config.toml
num_hidden_layers = 8
hidden_size = 320
num_attention_heads = 4
num_key_value_heads = 1
head_dim = 64
intermediate_size = 448
vocab_size = 32768
hidden_act = "swiglu"
norm = "rmsnorm"
norm_place = "pre"
norm_eps = 1e-05
positions = "rope"
rope_theta = 1730.0
rope_fraction = 0.25
qk_norm = false
attn_scale = 0.125
bias = "none"
tie_word_embeddings = false
parallel_block = false
init = "uniform"
init_std_qkv = 0.0154
init_std_o = 0.0
init_std_up = 0.0154
init_std_down = 0.0
optimizer = "muon_variant"
learning_rate = 0.0124
lr_mult_o = 2.0
lr_mult_down = 2.0
beta1 = 0.9
lr_head = 0.00753
max_grad_norm = 0.5
warmup_steps = 200
schedule = "wsd"
decay_fraction = 1.0
decay_shape = "linear"
final_lr_fraction = 0.0
batch_tokens = 131072
max_seq_len = 256
doc_mask = true
train_tokens = 1027000000
max_steps = 7836
dataset = "wikipedia_en"
MLP neurons of a small language model. Each row is named by its layer, matrix (gate and up: input weights) and neuron, and shows model dimensions 192-287. Each number is 128 + 32 x the weight over its row's rms, rounded and kept within 0 to 255. Numbers have three digits each. A neuron's up and down rows have the sign that makes its largest values positive.
A block is one neuron, or neurons of one layer that tend to fire together. After each block is what it responds to, as a language model described it from the Wikipedia text at the highest values.

L4.gate100:112157125130138081117116113111129159169132089119086092145140102198105124119114181097109109127163077153143159088199115128107077154151068065124165093141118152127144118095161157121110109125126162118155117115175118132134141142074119142156091185121127159157204160086111124093128150098172100128
L4.up100:155077113107149049143146104151173128135150136106128124144136151083171201160112091123138130123188116101175153105128133117177133120136142119115095141121124139166120075118094129128125131113103114177110125173045055128089139152102075095091113103151119130110060087127124136116091133140128163092
Copula after biography opener

L5.gate1:116062189133151122121120105181139139124180118075145100125195099118060139184138130094144117124139101095157170132131111110153160166117192099185098082121118144120173124108175111125142151108097108136110105144130095143093058114128058149143080132149145153118144125126111068091112113091137108178
L5.up1:059046153112090097151117051100092149155092076178145163076169143137196140123101121109081132140172136099162086123083182128141134124172146126148163093109148086121165060084097118116117087102120115103155085110147070089084087178152081154181123093144148167089132161139089113144128088133124152171
L5.gate28:145117156093153092076113110093148087084106075146109132164072147090105090134065080085153066140048089110140076144085143116109101124103161077138152157059168169110100145122149118097184185103142106117122139134097176081142168127134128129181138095135099118130126161117129084088089100138126166143
L5.up28:120141073083172060109118151117070097102119119138143115151047156112094107160153123079170115126143149162099121131145097098163106081112141096120152113145169176106085095112122100106117206175133148086107166130121162097095100150112147106180138087154168152114113208076131106109064082061097133088
L5.gate73:100122144073133161125161160121089183142118121153121179142180109122068131123133141147133156135039188093109117130080126131134143110179063092082136122110123128110124137112104106159155162092151044123110174160164150119054112147160130153123091161176172132133131161098162100159100168100077101093
L5.up73:142122140095132127142115104115139159129128134154128162162160145136111111140158155115130097104118164122111192115093135172102114147146075126118171130190178110120156104149177029037109077132159127136143160149128149107120148078164161153103142081127146172138115134145119117152100156116173154109
L5.gate87:135109135102175093128121134149086115140077173142129135102115129092126157107135076107167127179086081150158116111087157133122118112119095126080134170137139130110114117137110145145092156120115099082122087197081131100159043104082131133119091095095036115067133171155187161104124127158120168145
L5.up87:178111104153125031147112109159138122130144121077099068156147157125148140124213096124147098129109160126181115148071115147118167131105099146072133085167142072097063147056118125108130172124153124115054100102085092098120131185132094105113133100186110137102100141132133123138095120108066156129
L5.gate230:100093129096133137152092182167115110097182098110144177164134106114123128149127153111103183134119148130132129108155112125177184061134087138093104077169053186125103120084128111051083122140172115139105124169196185158147120125098129135121122105067168057097127124171107126065136096086087156108
L5.up230:092115177068130098164140096136109125141185198137148113050132127111178144172121133189150138120080130126143125118145147083182173100076112095129136112152139135119116080111132125167087091122169062173136152049092121135115116077127098138138151122130149120127152156134121113116117172086125095072
L5.gate378:156199120095129108114184131127109127150104151148078142098096134163131109156152134115141185135109135110132112091083131133138188138076142145163163113124132126117068093142182094173100065113155069088092140113061151055111150114139125109070157125167127107132157164129158122106139128164133146117
L5.up378:113159172113154113090166155109108147112118069115136132165094131118153110146152154096110173098161152152200131155153115105135159200066093133140140130144150109137102140138160120169127115112125101153116101088165142122133089107196115168114152113198108201080049205126125081115114060210109122110
L5.gate390:128182090134199067160178169171138097164173154078172139154172126099079118108118103123149139157102142112153119134121127139153139112134155159145091182124162129111058125113200156116153135092091131081125107143153092149138093127076073109123093219128177120122173090126133055121144151111105113100
L5.up390:088092069097171157121099132113145143114092097142109147047148152102118110085144121140147081162137130179188171096147149080100099152139110185116141139107145108102124101103062138099169097160064169152129118155115147138089101070129089115166134137094183097110154173113146101179178098149101146145
L5.gate416:096153149121182105150134176090089141134106110159139115092107124045086104121146044136135105180176155162116064162171131102165135134114131200174172100158163116154108117137123181118164172146104151116126145175100126144122092126149127115121119121199129141109116146127135107148166124161101175092
L5.up416:118106097090135101169109177129141126096149058136124112066181087155159132175114054108130148051077118141107138157123143187105170148109099096138167155093091166085142137120118126147108149147131127150120151167099133173160089178138115128115143179111155153110057117113112086143085126118117094186
Location-continuation tokens

L5.gate0:178111129137118132114143151163112117110153181131191148176128164068117116162123194163114128121167140138139103155092132133109168066140121135135108148157160140118091170110130106181151173137131065105091126146140107140120159121123124130136151137109161154176121151083175072159162171152129086126
L5.up0:121057075155123060123168084186159117121100119046174106129175136102112169118104113102148122108124127114123149165152101078117127092161180144088103100102115166101093102134064155158122152092141120108085118131118113125132141136116179154113135164150114113112101111075101168114183100155177080131
L5.gate126:175161128182094122080154149171185158093077138141088122128137074116116136146117118186068123116122101099143146121161179167185141102125083139105095118125114148151153179123163077148129152127111107138105132109155086077114062107076117144110128121166132091120101139086136044092103133137142100111
L5.up126:167133160159111115118167103164103122108092130182139147103123184170148161151069160174081157136134103110100075141151204104087137162181096090120117128187152056123153152123122164191183144151066160112068124189187124103112098151103156102117120198149143160082144149102129125135094130137116088090
L5.gate128:114130117210116118102109058141104119098137198102128190127173118181166124160148129139130160106140100110151144091047095112202153074099143130079147107086124158115127137170095126144130148158083109113143130107142158130066040104121124138101156110068174177076123072146122179179123180195066147157
L5.up128:172078149115118137153121123111092138123106215150118181103093140091122103164146123118124132168166078086101131125092117126148130107149088125101161168099112144094094114169100038159117095172158135066163130117112121093143104101113070164116126218109126131095084128082097114134114080163091141144
L5.gate218:100108131181109131129159148086108138135168138104108132111138129112084120139141166162144109173115091130101127105118202180138131076141119145137154099145120139076100119128136146143060147092048112130122115138188090107147092119083168068121112133158144164140113149120098122138151121126132186171
L5.up218:096119117140092096084091094177162096188127149148168162127133126159200058121153141164152191170106146146179141100131171168120150120108111101158112119148120099123137128091076200159122094095164033140113149147112105119129187138151107132057138176152149061191164083091129130130099105165152126114
L5.gate376:036097112087113160139139107159120122107118130111136153162159089132164168091176168214094137152122122085147159126121103132128219104129103160091125116116111172108092094131148128140102166100116129100098087105107071113139159112149166099118137111114145135092112181136150156135153145153081090127
L5.up376:154141158084084137182168163121174084140082152151158088143133134058116130125089123108140127187060129158115127104128125143119043121175107151113179159141128103182082162100183146104127129200095139136146126112143119148143102166118093120108142126135124198146065173175148118197122131118135115164
L5.gate404:118127097174109104095129118119134079069137144150101149123163179064157141122124181135150101150101144094165091123037129091146147157091111053124116084114182152134102144098165140166119147155154161142099129157144160164129121120060129176110101146163099132160125182097143148142105172098136159178
L5.up404:118108098147101097086069150132139135091157098168086068145141149148123091112176118107144153135129149124135105141114184181092110128038107065132142152149104096130170148080081218175081166143107132146113114124165159182140119164092105086147102123141101177099118107147140169147162101083162137128
L5.gate423:123094138176123119056151162109134078140124123098125109175117189150150059150169173096083115125127132127126188108140145137118111109065056143138100175162108189163096197145137190159109159143115137145089075115178129106123132145161124104108051100139204178165126112152175119157106175120143225140
L5.up423:096120136163074104113086079166078166137123125109131191184168148145176114082154097120080104126135082130100132105160113133096138099167095126150090109128112131154121135095191061118110131095142153119078121095130123147143033112108114141077133173123118106172048129159117126102130156105160110148
L5.gate439:137111171133152125072164122150100177089140055150145135106183136158165158132093116136082123108142101139098074174172144187172131121161138136159071101108077131171126108112124057178061145127156132181069093102137092111121093137106158123170137120155117138127124116117129186102132143190148113136
L5.up439:100063144168095086125123106152105155127098192106150172125164149099089103161101130098177173118103126134097160165126135103103097143121128134118106147122165142102140046180186114127104108142098130096130129135108109131151111079066108138117136134138141183226092185134161120149135136098069126093
Words inside quoted titles

L4.gate400:082104114094154152128154182140154142100112107150153105176127121185124136115125117116126047123182112095104162096083141083126095150080100186130158101114133068100094119148130134171162156149082107160118127217066149127083176145114091149168118067057176166169107149098115106136195140133096166116
L4.up400:115118101183117100163119137122113142055052138107127133170107101134160164118114138061148145142062147155107142088155104093149095184081091165096120098124157110104114126189113095034111153107176069203116122133140125141120088103150140125156097149140168169135180135203156118150129165082105198135
Sports stats table structure

L3.gate12:120089159126058149167164103126067104075113074128102152108062091089175134178095140123112106079156131107099236116176145175095080149146121120138139145118166161206198124117122086191113098175128120120181110133119138144104160109154148115134128181138129180109171149138156073152112158114120111123
L3.up12:106143136117134116157111152099136137158191088123145113133144111183130147125146156157118160153167154147164146087135080140066174043153100145085149137173137116165160123121117149125200132175118176120151127105126153105103117093104100129141088094122121144158193124103078161147201149079110128122
L3.gate15:109146146129138128124099158093169099168147161132122153169161173134120147146164141113106176112154127128129097107150144111082143132122109064077119103178138103185089097158184202081124104077152163080132093106091085139118146172121188192102121157118142150155109145170111137121083138152179067165
L3.up15:102141142149158187083129103156124160200126094105151078138179160112180099110102117111131067100139169088069107088111130193088129071106084163102057099138132161146111141138104118120158121159094061139199139151094098165069066118079142127112109149139148150130147115138100107161117120146137112118
L3.gate171:084180089157183136114132152144103174157116116111150115152077187146112075106118152077107117089129175101111196152140126143153107082073112085096112095111122116197174128167088146158112087135187169094102064171164145180118094150127125129151087093120153092173157130116152132095118176142153065108
L3.up171:086122141118123150131096086111142118137111151121132110153105125163124143110117115186161131178092161149132140183095132157213143072153098159163172120112131089137133140120175125157044106162126166117101148123130098146135128130097117127106113206126140105120123111115119084157138190130154090124
L3.gate230:106126084095127109080127114129177150113118158119125168087158162135092139171131102148122126134175167176137071187130166197162155168145194178171104132066161079144119136176152122088090125095106166156170083157098198130130098111130134096151106092198148159098137142139076112145165060134109125063
L3.up230:098146108199111148157125135130105174156159160160115157125159142200121095174106178184126141126125118159137149125105149111135099134163107082152169172137157147130099104135123150129157090150088163132155168127112080125094071173141066117150179161083165163103162063142129089203121080161148165143
L3.gate234:130150132139135101178107117173074117123069129072104107192178085146182102133164092139129152167101189171112130090143163052111079081159143111185147100192135132068106132097110128153173147107137123107033186087142151115162104108038106123122093103162133104072104121136199108137149165102164108105
L3.up234:085091063117132121165147114143179183074125143186085140151126198117148176162112128127077119155135146153077146131119207146084115120125157098139142086160190075096112131176160146131073137109104112152091161151133122163119158105143081135126138064158153092141155126141148111189090173117165104069
L3.gate315:116163089109114096156146103157150131104108059111095143093075126157162162153157178071144091119137165126124145111142140113096055140145136156122113139152151122127164115073155119140168101107081118150117112120115098111122087134174085046107097117123144111146155133166148127122101087090154140145
L3.up315:110091134114102134121173161140106121157101133142138081104214178184083103142115136134168122137166130145129108115167072086076130121125164199159100115152164167176131126141126125168156179152031092150068147095091085183108126132114126128150130158167165109143161102129099138173132150098115113172
L3.gate359:169121097136140170116106107123158136152140156107107096150141093177132148148146131112156147157157151095096144149132144138142122119151140155117180152090088142118165175101146123156067123195124191152154110064138100135123124126127097079150143166103134121126169154139113097072121161096154144083
L3.up359:130134170113102183105101110137107099100158134135142110144089143203099101179142177138159111158105134178133101154076119133197117159170194197129211124077102133098160115153117138155143163118034105149091121167123146137112129124080119120129120124103110141152116125119139124124148162108120141131
L3.gate442:093125081146142094113106108153178160091060149118134101151191129098119101149099162098116122135059112102128083129117169121096114103123113078109162103164126138181115134129151103151207098130115140185080162159112164051133125136158043121143186186129116169143159138101112126128086058107121150132
L3.up442:136105080111132171130160163125143124079118153128147141119146163168108171097188095192141217133132178081157140147109050149109169159126160163172125165175133142082169156107142119129080083128123166107134129138050173117070095163046095120137135108191158171130105117131085148157132108167155085114
Row-start markers in infoboxes/tables

L3.gate17:113106158163079153145165116134113106083106137169080114171160103140175154161077092143095117066146147125153105101082168130093121141118109138077125086117173123137128181185162125104077147126161147152147080067193097153194141076090090140129057181138147120149119142138141143117135103134140114112
L3.up17:104090176152076091107178139141124112051123166183098189088123125107205058103152118192152138105135077111157095087100172128101123176161101125067126079129128129102120162116153128132096119161151171120160126133215131129158125084109092093088111141084150181125143086073137126140101164126124194140
L3.gate75:134149124167161161121143092155129172117136184143120098144131146125116139145156149149072131091085166142134138126131182180140070120143144122102062084163047149142095119100126171130092091206180147085228107059158113140115143138107133130175111114133083136165127169103139097122093124115199183124
L3.up75:154146137139077191107123078070153194163113151070118117140112155135116111158093122085150098124096147109088136135121167096174149107133147149140082130140139154131141108108111118136088138183183118151138120166100104202164118113140144145145157124154069127141099115160106138130107190104144169181
L3.gate151:123160113141128185094102151138089166050121145113109142107184159141113092109157127135135136108165145116160153097138103145118130158126093104116101101140135156086148132086139156162120111092097078112140141114131124167121092083089121087115109168147169128101084050105114099079114113148142218174
L3.up151:169118108118197121157106151125175108093123133156103139135180185143142133109080131147122107111171164122161111092121173141103136116140056100099100152168128085114149159104112156151102124101183072111043102129153110139180075141148182097115148129177146139136121107142173126167074103109131130174
L3.gate181:120163129185080113079194110129077118084139147154117160093141097081111090114146113170098136113133124143167119126072159154147126178095076097092101090125117131109144121142193162137117128088139179143164103126164125144142098073054187182137129156073136154114147118058152151120147172189148139095
L3.up181:139151142135087105094095096158106121117134118161113118180125113175137123123125126150132153144125084109184095092108211156133140096098046161116085129049130154129147132134117120122076191145115125162143083105167143143087105159120128119093098082177152175130150123162128143116130147149139138154
L3.gate218:071119116170122107088152122131138126168114159126157093122097133171148099145112183147145140044106135142153120080104118165101112165139148165103132171126140123107112102180090094093063156149165090173149117199172105083099135085081173114107090129128190124166093205136121120145131135104117111126
L3.up218:043101144100109167179107155134175108152126129138128132110115132125169038084179167153178144112078176144071095076174100148150131165093092127171110138099105194101119133131141099147064152095152094098135087126135161156161161090083132127139080137144103094137163106114166129152131149204098094129
L3.gate317:106130091234107152124131158149143152037176171082153130125075149067149117112102152147108136146145086097148100130097149160110106144133102148095017173111149164086207089115147129151113140109082102134172123103135140092121083112101145155125150161153141171132157098064117148072140127145103134164
L3.up317:157102173174097122139148157117110139118152159133160126135126121100136105090113147100163120146157070148170133093094119110102142162114102147130156153171139167136155102107132168112138130105146135146125124085154132166192139096122154177091248119147159160070131182111098128144089148190117136121
L3.gate361:088118126172108174187089203143139111118060107141084084156107084087100113066161185089120106124147118104192129162149164143147108094129160101087138128143087137046145117103166126178127150091111160152165121078082137116102107162104138147152121119162140163115114134173130110086136164117097125129
L3.up361:118130152142073082153086151129064133074106140119149176119135156096102094179121138127111100161160117132187181086041168129087099084136207128118069180157146178137137172090095092155171081155093097157128103089144144185075172111158150096096108176124077125145152104127136122127131152161070127174
L3.gate421:109187127125128119130107066102151157098116129145135123115195167182068127102153092081149136161147127100141098154104137161133166146068145177082129062110131142127125121149155137147193191113067174145108112115127091147094148196122129121099074106140099165126115088126137107098150193086122191167
L3.up421:081146111125137099127097176101129130139123100106115129171149144191094167137148145137170098134151104105124149166177144149157206134180134151096120111097109163171099143090139136152119148053055083147082103126101102151138151091085144053160169099147126142110128125154152162097157093117183127172
Function words inside titles

L3.gate23:148151104059089167048120168114086115094150086107124118140123144187134146142111167108207105110102104113109168096121167175118168145136078138101163123104152080165110102168177159135153098190129118195090144134141117180091123152090113168121139129193120156114139089155136122140101175092125151112
L3.up23:170172133068166141079163117104097119114099099096114079137131093117106146152075115147162125083133178122149105139134157145122121116126136156121141120188148125096067121128115171106087100131101065156156132089099114160056140161147169230117151141109158038136180108087109164070060113126142146118
L3.gate26:140119123122147126092135093142120132080071142169085162112100080090155142123182166103085153106077137108110094187161113077086140115159106131116109134158115117178106120103108137099108100172154181123126113149105149101120171106098193138127123124157160160110085083120177123165225109097130124071
L3.up26:151122170110163111176151201109130117075163134083095176122085148084152115127154137156099138125100100113129168102154055181144130130120134063110083145134110134108129132098115122111115086159122115193172139064132144089130121062139141142140080079151100181160130108124060126065119119045107182141
L3.gate39:099132127184123104145128112166167045137087124133101117096207111137168119145128064056103168129110108118141164109203115120147069112097129164107106211138094116144145191162131206074122097183174088103130118110107161112077169161137185202151098126158149105140125123141117119138122124119094106136
L3.up39:173122112134141109143131203108174138108147101120116103112096124154089137110126129124208133130100109111170171042111127114153127157153139136149162085109196171083107148177124095113108150151177108108124138124093180112121164113120108142067064103140157126116125112094113084097119153136111103120
L3.gate43:132158123167154106114118120117186107148108127132133128121159063046204036193136158123083125145121140099207089142094082176125094174107100118140170140114076102107137104134096100133115121134147109156163085152167157119088156143074164166061107158113097144123137142092173118075155141098177149142
L3.up43:155134188153173136107154115091143147087167157166080110077105148085136148193118121166115156093095141116130146118108099157144102074093114114094059104068152159127165134131138093176131087151087155182177083158159101103138134150111157163111107121154160118137111132159147106108167170075162138164
L3.gate285:092142084161176149093115188134119157139150145128078156111129150117153138133142129091112092085136121120165117102122116167177100115128085182056111121106131080178134144126100101136122137160160101107121129100113147141176107124124153170119103089156136115178121081098162129114144080063079135104
L3.up285:146112202149147070125144232082116153116106106110107168087150133093114156154175099154129114086109150029128103125123135162170127128177116119089142141130080096160117113105181146118124144110123100089130095085120128088174136092174174151109143174098049151169054086131122147086146088142121104069
L3.gate299:148152206116168009144083145097145144108128081117155113138120122089113113133165150087115099100155097142129157115171157146123151092111135154132186159098145100153131145093114131088088161159066083103119120143109100134135175123167190127142144168127143133119134132161157164064115142115168184059
L3.up299:189100113179196128068103110153142117125093114105124119161140156139101063141155134202143149129134141114145116101068118105138096096095119120104083153121178141131098142183132127157107173179129157114168131090088206121147171108106131126137147145141139156123073123165138127132080142124139137159
L3.gate397:105154055199124113107161125150119139130119120156078114063143101123149154142186120079107110203133121163112130211175095151133108166126145123143181084179127091142104175098139166086117129115172092131145141083176140166179190109120109122108107055161078191129137069139113124093094114108060148107
L3.up397:144148121140098098088095108103164127162171126136111083130083104155201149073105149120093110165088137040118129073083082177142079140085086132075184123155120112125092130085151091081126096099137084132161090180175112145134156138109129124106092108185166103156103125105134190114137159097097143138
L3.gate422:100183127082169144109080121136127112134147107115128170069145164192079184111124087118100141108113183093119138153155136134182114107139099087109164184080143132122139128107182220163177173113136197120134104103164104193137173108158128179120145135107158126120164130107108140109122211081122130116
L3.up422:102134145120158117170100134088116152129133101190147087147107135091199150162156118164091101089134151146178176098173112175140100161178113205151078126136173084178129148203153146143174141116107123178119100155068147138152124135156187166144076187193104108125103161104075083097110134097150129120
Lead-sentence copula